config.yaml
n_layer: 16
d_model: 160
n_kv_head: 5
d_mlp: 448
activation: "swiglu"
norm_place: "pre"
positions: "rope"
qk_norm: false
attn_scale: 0.177
tie_embeddings: false
optimizer: "muon_variant"
lr: 0.00219
final_lr_fraction: 0.05
seq_len: 1024
train_tokens: 116200000
MLP neurons of a small language model. Each row is named by its layer, matrix (gate and up: input weights) and neuron, and shows model dimensions 16-143. Each number is 128 + 32 x the weight over its row's rms, rounded and kept within 0 to 255. Numbers have three digits each. A neuron's up and down rows have the sign that makes its largest values positive.
After each neuron's rows, "fires on" lists the tokens most often at its 100 highest values on Wikipedia text that the model never trained on. A number after a token or word is its count.

L13.gate356:057163078147135078147115129097164150093141102119113053111119124149162075104164131159171070123115119205115153074100145165166115162049119164101148129103140137117166110139124053110166139126094134125123089184102079105138132118101083125169166133132166106158131056152167149105144130137113127109129129108148149095085063158155142131107122158127112141114159130053122153154120135139104125164145
L13.up356:112081204136150162164085105195174122041156115090121094146074114150155136135172088092175102093157129099156118079074149127149118116152156156095120135150157148110159126096105160117082148144119091202104100086164156140045133127092048133123112114158153173136155100145162101095141110169093092136196146077186085129174124166171127130142172131113135148082140158102135127134147126135178150090111
fires on: ":" 20, " an" 8, " on" 7, "emb" 5, "=" 5, "it" 5

L4.gate341:121111173166101144095093090164133101136181102140141143134156109089122164069133122131111162128095164132075117144132083153195147064105137103142116173108124114111111163099147141144129138105145099140110091141088156151134157147135126177109183118186141183125171154156122169099125156067164099109116168140154119073127102143135073139115141051133125203143095084154158154148096099106124196108105
L4.up341:138172115079128114085136127123121112118111119126104166115115130177151197101130139195136065137140082109131061189128134044145104126123052131139125162090097126136116131126123159106166136151187066087127117121102084172141153222140116120128148133179126130110134153070068134123117115055143085091122167115162124114216128135165083090109111110089119152099129150153122128184147131117178147113109
fires on: "t" 32, "1" 26, "h" 7, "ot" 6, "i" 5

L2.gate121:145092106160113152084160129101154138114129100186180215158132157133170093130066123102163103136132123142096156106146116123055119131126162134111137108092138181106104130100127158123151059131096119101205174105168118074185092159113134118141150109127133178192105107141158147145167098111125105160158143132062080127141127146148152111164136138110196142099106103144069109166105147199108086132127
L2.up121:120071114148079140074163113123156100140124118202111166146146128113139156078151081150126136086111171144109084173159154050156154098106134089167091148092108129114176099142116159119154138128173199068162098094066086054124137160125174059155093147053128134129122165106118157167167091121132122169066168165107074118127175105124112186109164158116207164111107166122097128140157106157124108161106
fires on: " Sc" 23, "ect" 19, "cess" 16, "od" 8, "b" 8, "til" 4

L6.gate436:146104144136122093111121142166164164139144100117152112125120093093144164058131143133158142173121182111204095115096201164143122107105174168065147058131102115096109114100145096133067100046175120136168111150136113123140092128149081128161134118129171129110130123109120073123127158113093119096136124157087155119148122121108132155136084128138122007111144139099120161170133146151186113085136
L6.up436:088103111142162144156124075158115118130126114105136122137124187137103100076101164155148148074117113080158095104188076129117137093115120132111143058111184109157116111130148089138159103178124115141078163115149110125162100132136112123149185120099133046136157138087090215166178075147181123152199113119157117120145131140119080169130133179175100138177112130142051167103122065140086154114101
fires on: "op" 13, "un" 11, "or" 10, "ent" 9, "in" 7, "k" 7

L9.gate203:086119096036146136101121113155049178143095134166128177149115120153183099122131137133132128127153091112153173142094112146142147175178086168139118119119101172114109126133128160107140192135078100148137127128168174099159149117058146205099110161203146137164142142124121145084074075137162100134069092134153104137146147065106095191131130090153079149124104114141117110118128070069135190104127
L9.up203:075118121109146128178060156129125107117152154119140136158138098080136183134162173124074194161120114123179115142140133152131139192090132162150088095134160133130141127140153035117158060164160143104149134115099124124102106127109055146127122107146161138152149132103191058130149066142097110113141111154090079083127124054134132130094079133140144109103134097078058158107130073114141134062189
fires on: "d" 17, "ff" 9, "m" 7, "ce" 7, "re" 6, "w" 6

L11.gate76:057110143112107164067144138120133159153162058102077156158078103121173092087108101176111132122082148170062125137187116112118118199122142091152156205107143162123097135143157151127132114179114144165127098134116143114164069120088176118103104144137091192113101128071095158174160096105092132155129168137122153127148133108110096111156112158140091112134122107093129073158143067063080086084086
L11.up76:213062118163111207151135106148087157161159109176077106136111099140137176163146150036194118112192122137121141147162153164138170169124120156112127110159097127134117134129095130135115163162156155081089123091147168100151094079147179123130163139110146123116113060146108156172101183111125116137132131090092101133084083106128151124121161134111126090128098138116146135128149144190103157150139
fires on: "um" 37, "al" 19, "em" 6, "." 5, "b" 4

L12.gate391:094074158099075129096161142118166151119139127151096127103117141094114086137093100161132131113139178098138102136162096134105138094131125116145162102183201078141150134231169141098091091139141072131100073081103176127118153127095100142056134125080067134150184101122121184086145110111138136137088149155127139131158142162148139151113077152151081111153144114095128143101081112109138161036120
L12.up391:149185137149139160110128147127122123148081102055125170081094173156129073119137175133157158124076126111152098056161105108098129115142136117160024089118138152185149044107120159111128131140084164050169093150116117159142185190098165104091189153112103121150131131154133150084109121187155120128148185112084114125156116096122146115145106149108105153119144132142119156069074164126111149153156
fires on: "ers" 25, "er" 17, " cent" 10, "ors" 8, "s" 7

L11.gate58:101110100167125114081053120125134111180110136153088109104117120117138136119104098107138139087169149154105149168130158109153140106121101132123121089139164092181113132101119149140157146166135112134119120183059096063086097116137121041111088088044107177083148126085152092123174173195099150138133097088100097129102119141042119167160151160106076079145186164153165081143147144112081111117123
L11.up58:182139138134102189101160134083076094146196075091109117187133057111144065144117141130143105124134144160112137103157155120130177094125112140135136083135167123185110146123129120092178159208128109067109145146136130071135114129149111113117156144082127111209092127095121106098096110131093145111120130103081172136082063101142122150119150135182176036141151135120148121102129144131160116166206
fires on: "an" 35, "." 12, "al" 10, "ish" 6, "ian" 5

L13.gate428:082094112104124068103081133143129208122095138111068182127197130133134136168101103130060140155148060143080060099130138097131125193167113112151115145132103157088098069177145144163142064178144164173168078093124114108098150141117123136158085139159138157138147106129114109189099128112096140156171104149133178134135171117150105077152142138110097170087113165142153174128192128124180177153114
L13.up428:142128142135099141129175133202139119168143101069093156176231093190080151113125097108102189155115091078134132112062084132111071093161096140128096125155101161098105132119125121130130148134166197133171097168098115173124153151172073103141139048126048138115096147116114142153121175148163176140113142107148160090091159135064083115196107136121063108126163141109125111096164113155124172099122
fires on: " H" 34, "H" 15, " h" 11, "f" 6, "\n" 5, "os" 4

L5.gate432:110122110146136094144107107105099170140127107130112168177112117154137057132108139113131129076132114113134154149150100084133125171165116112095195130156169204115133142148089094079102153185112149109118087152037154123187115105121144222113148115153127088090165099104081146148150169145128118116139116127117116082109144072151120084139129180158095153055132124058101114128123075057111125077112
L5.up432:111154143126080146109116136111102117137116104203098140163145144160186148110126126134145204185175105136139125124090103124194090192131108139155130144136110140103099084140098121109134096125159175143131144124103096119185124153159112112109111068025164120077197107066164115167084079144172091103159138050136112105102171125132135167138142135111116116093113135082104111139065206133145105117124
fires on: "v" 18, "ot" 15, "ff" 9, "id" 9, "d" 7, "t" 7

L13.gate427:108155159157172129173109142152118120155085130139166154084095078132081158099136123120139122126102106172117118116128093102151074113101088087123182108099117138120109126169130133106095096093103162107112126091152157117081123120149051097116193146153156097033089081136159158138063108128147212150077079133146181142083119136121163166122177115099142171133135158124104134110177128140087156115148
L13.up427:157100102096071115140155084139165153098163129170146128099128160198142144182138173127145130104137118115103122154058083158138112150113217082132104143077133145170095090156085088189144123143126115183124087138166101171135109149225047186124113112099099152123102149149136111127140116110106169141158181126089128132108167163100156103100110148133122114182112141196167113130097144111117130128084
fires on: "'" 16, "hy" 11, "th" 9, "che" 7, "my" 6, "ch" 5

L13.gate296:103093091162118132071136129136174245146090106146127081158088128081106127174115182090137145117107121166092144127142181182111169105119129078181128116109136083134127143184167143087102121169082123142116184099082112124120183102106143148101133147098138172168123147131064163132147097119148211110141101122099115117121116151187090184138095126114141125111144115153109084137142204151130140116071
L13.up296:167145106128111127101144108069094162113113087130161161111078121109137117108137135106158072091107113077119096140164104174091137113118111118189108144205053137091178093124129157167122079115119123131185099051051142136085068098092177141089144103089123112081166130091066177145164120077120123120153161083123139103097101134123163114129147086096121109074125086144057124115117125081078136099129
fires on: "." 29, "ers" 13, " an" 8, "s" 6, "ess" 5

L2.gate136:083165131114117077134157142077101111114152112165179124112154182152066173121125152115045187148182101080135166088134094087108130065187168087076080150128162090157145125114139171121140104091117126123164071068164120155147124064141134127069121107169134114115033126082166141148185145114073108098105184125086115152128109099128132127152107089107110170172087112144119120132156156137119130116157
L2.up136:152113176128106082135130084129082157140134111128104104116138095157033159120186089130133143104099078111142110159101116093149100065205101110149101190072155073152121116093128086076096077099111177129112073122159139108152112108090108043117068137118090152164139126058092067167156120167134130141117135163182110119122104107090137111111137131085145124148137125084138093134185155144120145141191
fires on: "ourn" 23, "act" 16, "os" 9, " Ass" 8, "end" 6

L8.gate379:124080136148154125115154177078095099109131087194144122185119138122142147188175142141175114136118121073132113151205060120099101118195169135143138096094124101160180094158103072145082155169103149081149139081097075145170123123128181096137120142157125143127077140155144118127128078178124116084117110144107079100094115083197164111111133137090136145115138102117169098161109151143130134095117
L8.up379:162114152091179125099111170106094136146112161134113170124132140104125150169143142130097136071108141156182143198081154073181109047129130097188138131145132118167114126192098146106115193144122165158123161142116092182150144095133139090129188143106120106157108182122126141087137118151172155136111146120120165136082073076121124147081157095094193161121153112098120158180132132164123152074123
fires on: " also" 20, "," 13, " not" 13, "ue" 12, " rec" 7, " later" 7

L5.gate52:169092133111128085137118098151158151219141107160136123109133125147129153062152117153083205122124177183140089200151154103128156135116139093154106098113140081134153115101102171154095089159116162111164083129071116117124119165146135111138158089123170151071123135133179067185141116141132131150107139149066125153103133127124129117110175184073167111092093117154110140031127141150134127170148
L5.up52:123155197127150136126088083170095169152113126155070096166108131102150118128162158137129115063131172134105098183219092163167126118045152140107140145145087124155155144147151078173110070071149098115144112084125199130163149168122128106091193096119151134108160141179171089113107110169119163127129087162162180113124153101160152119111141147131118142138163123132147197061117097109137102139134
fires on: "ad" 23, "anc" 18, "an" 18, "on" 10, "w" 6

L8.gate150:099180121144126068144179126077086092041161135129140115075090121112140120132136169112161068138119160139133153104140094177112116143128055135124140137113110137101080097125082120069119147191195142154148135134184074167169116127112139122116065131124094128126125095093127127134163124100138062149131080145129160110125139139116107132086139165096117198120152166069134163132151080061060122146099
L8.up150:129152124128154132084151108085153133126130100179139159144146084137049075144178084084054148106124161100125139112130087189154149180126102116094108152113095090153136137150176158093165165108133072140168144155162155135140156133158156095151110112084139084154138146146102140070119140148146104111104158087119110112129137117132206204211132098121174151109131135089082117119143162188118148098154
fires on: "ot" 18, " of" 15, "2" 9, "ill" 7, "ow" 6

L11.gate323:175115197105108077061111128074083156104136137100158149136079191094144130121208115138127194152145156163122177127145108135123101132105108156103106121092160161134123177165083154154088152111172086122126134098163089107165150105109202106113096126156154133138137105120147087176170125101134104088102120145166105120098099099140199158153067124148188166181215116076107120165108155194105113126150
L11.up323:157142180133094115148111180146131160138099088190119082161134135105213096137176142181151159178142105113105163130172117129113083136169136158145143165095153125072144218201177098183089132108143135119144177107083109132112166133107182097095123126155095093125113183157162110156149132117149168138101144104105068144100121152131153106112115113146146060144168132146110142146117147191130121071149
fires on: "ed" 41, " st" 8, "ced" 6, "ant" 6, "ld" 5

L9.gate331:071159138159147117081064139146111122077097164102156073139148145113123151121108174134150103126122085135114146092116058121152142112143151084081079145123094188087151124183161118165075114122126103114036109156147111140135132154098157152107196154137116159178130040172181189141073096141144117130150101155126159098128085168162096073171120081156113141195123144134095120157129180104126095107105
L9.up331:085084116119119168107117152126169163129081111130139196157156166099094105116149131159099150064143120083184120148108116119148175092079193127032066139141093137119114132154112093206177155181116134132083096149094151165151174116103080104183134126141143118130147106142135071108126121108092183164153177150142121103139095136199130153158132136161072135057105129088114067168166124113164143117123
fires on: " on" 21, " in" 14, "et" 13, ":" 12, "and" 11, "ake" 9

L9.gate45:126119104124192089126146078139162122157168159135211089105136136169139149132128090167156145146141139113152147094167135170173125122086183140111118114252142143091134131189117060165095174137172120145171144090138102108059108102125148155095066139154202105158113116114106126080098116089131098105140143140085147074108094122199113139108129138169164114088158116154100119130164142175203126151124
L9.up45:141106075138165162149141159225105155079118147149120137120165203117048140182139153063105141140114155084126115130190120174140201142160135141151065072083136164102103133169096151120126182125123135142102154155158124159115112168083115104145169165160100097134104170125116110139131125137125127113112172052110098071131151145165105118122120149120099187104095120110119125100123149095160103139124
fires on: " of" 23, "re" 10, "or" 10, "k" 8, ":" 8, "\n" 7

L6.gate386:126100128159097168125120137107118094119158097173087141129087121115125131156120150133145117161166138033128167068145117074088168137131099078107125120065113153088134166188169178063148108130162176124143112114116121121086131134133150125157106185146091161080202065151112197201121117159099059072074084138162142165166163075138142093114168103117111142123121174125188129187108144115131134105102
L6.up386:147093198142058106135147126065134136142113122075108111121157153099098163111132088185167094211116140055099112150115078086147123115112119116023130121168126125130082165081125161140121124154125139134152146149080160124131086141083156106138130166097130111144168165155149169153145146164135093135145126216097102127069093082097136082147124143136137151101167129100174048184145172129116122137149
fires on: " =" 24, " j" 14, "7" 13, "ann" 12, "it" 12, "j" 7

L4.gate207:137148100122167126141051132102106154056158188096125159151118150114126106120087144128122097170117166156116133109100087099106135103094158136139151151125097146096138142105147139160150159126054120094161205109128147180092102125134104144147097118207175104140061116115088108105120127136109122125128137133092155110163193153176185125151099134098160088119150128209116154095157177123124149128093
L4.up207:149152151119133082156091168128069138074174126114152161143152143103121089168125133168103121125161192151120126107102095153150152064119142117101153128102100117080119145131098125145139161191101056144099196088150142132124131188164156140097139122157143164122095128110121094101178087162073154125129177027058152127147139144177218168155097147143143170144125115164137133137180143087098115128065
fires on: "ating" 16, "ue" 15, "ased" 12, "ived" 10, "l" 9, "ished" 8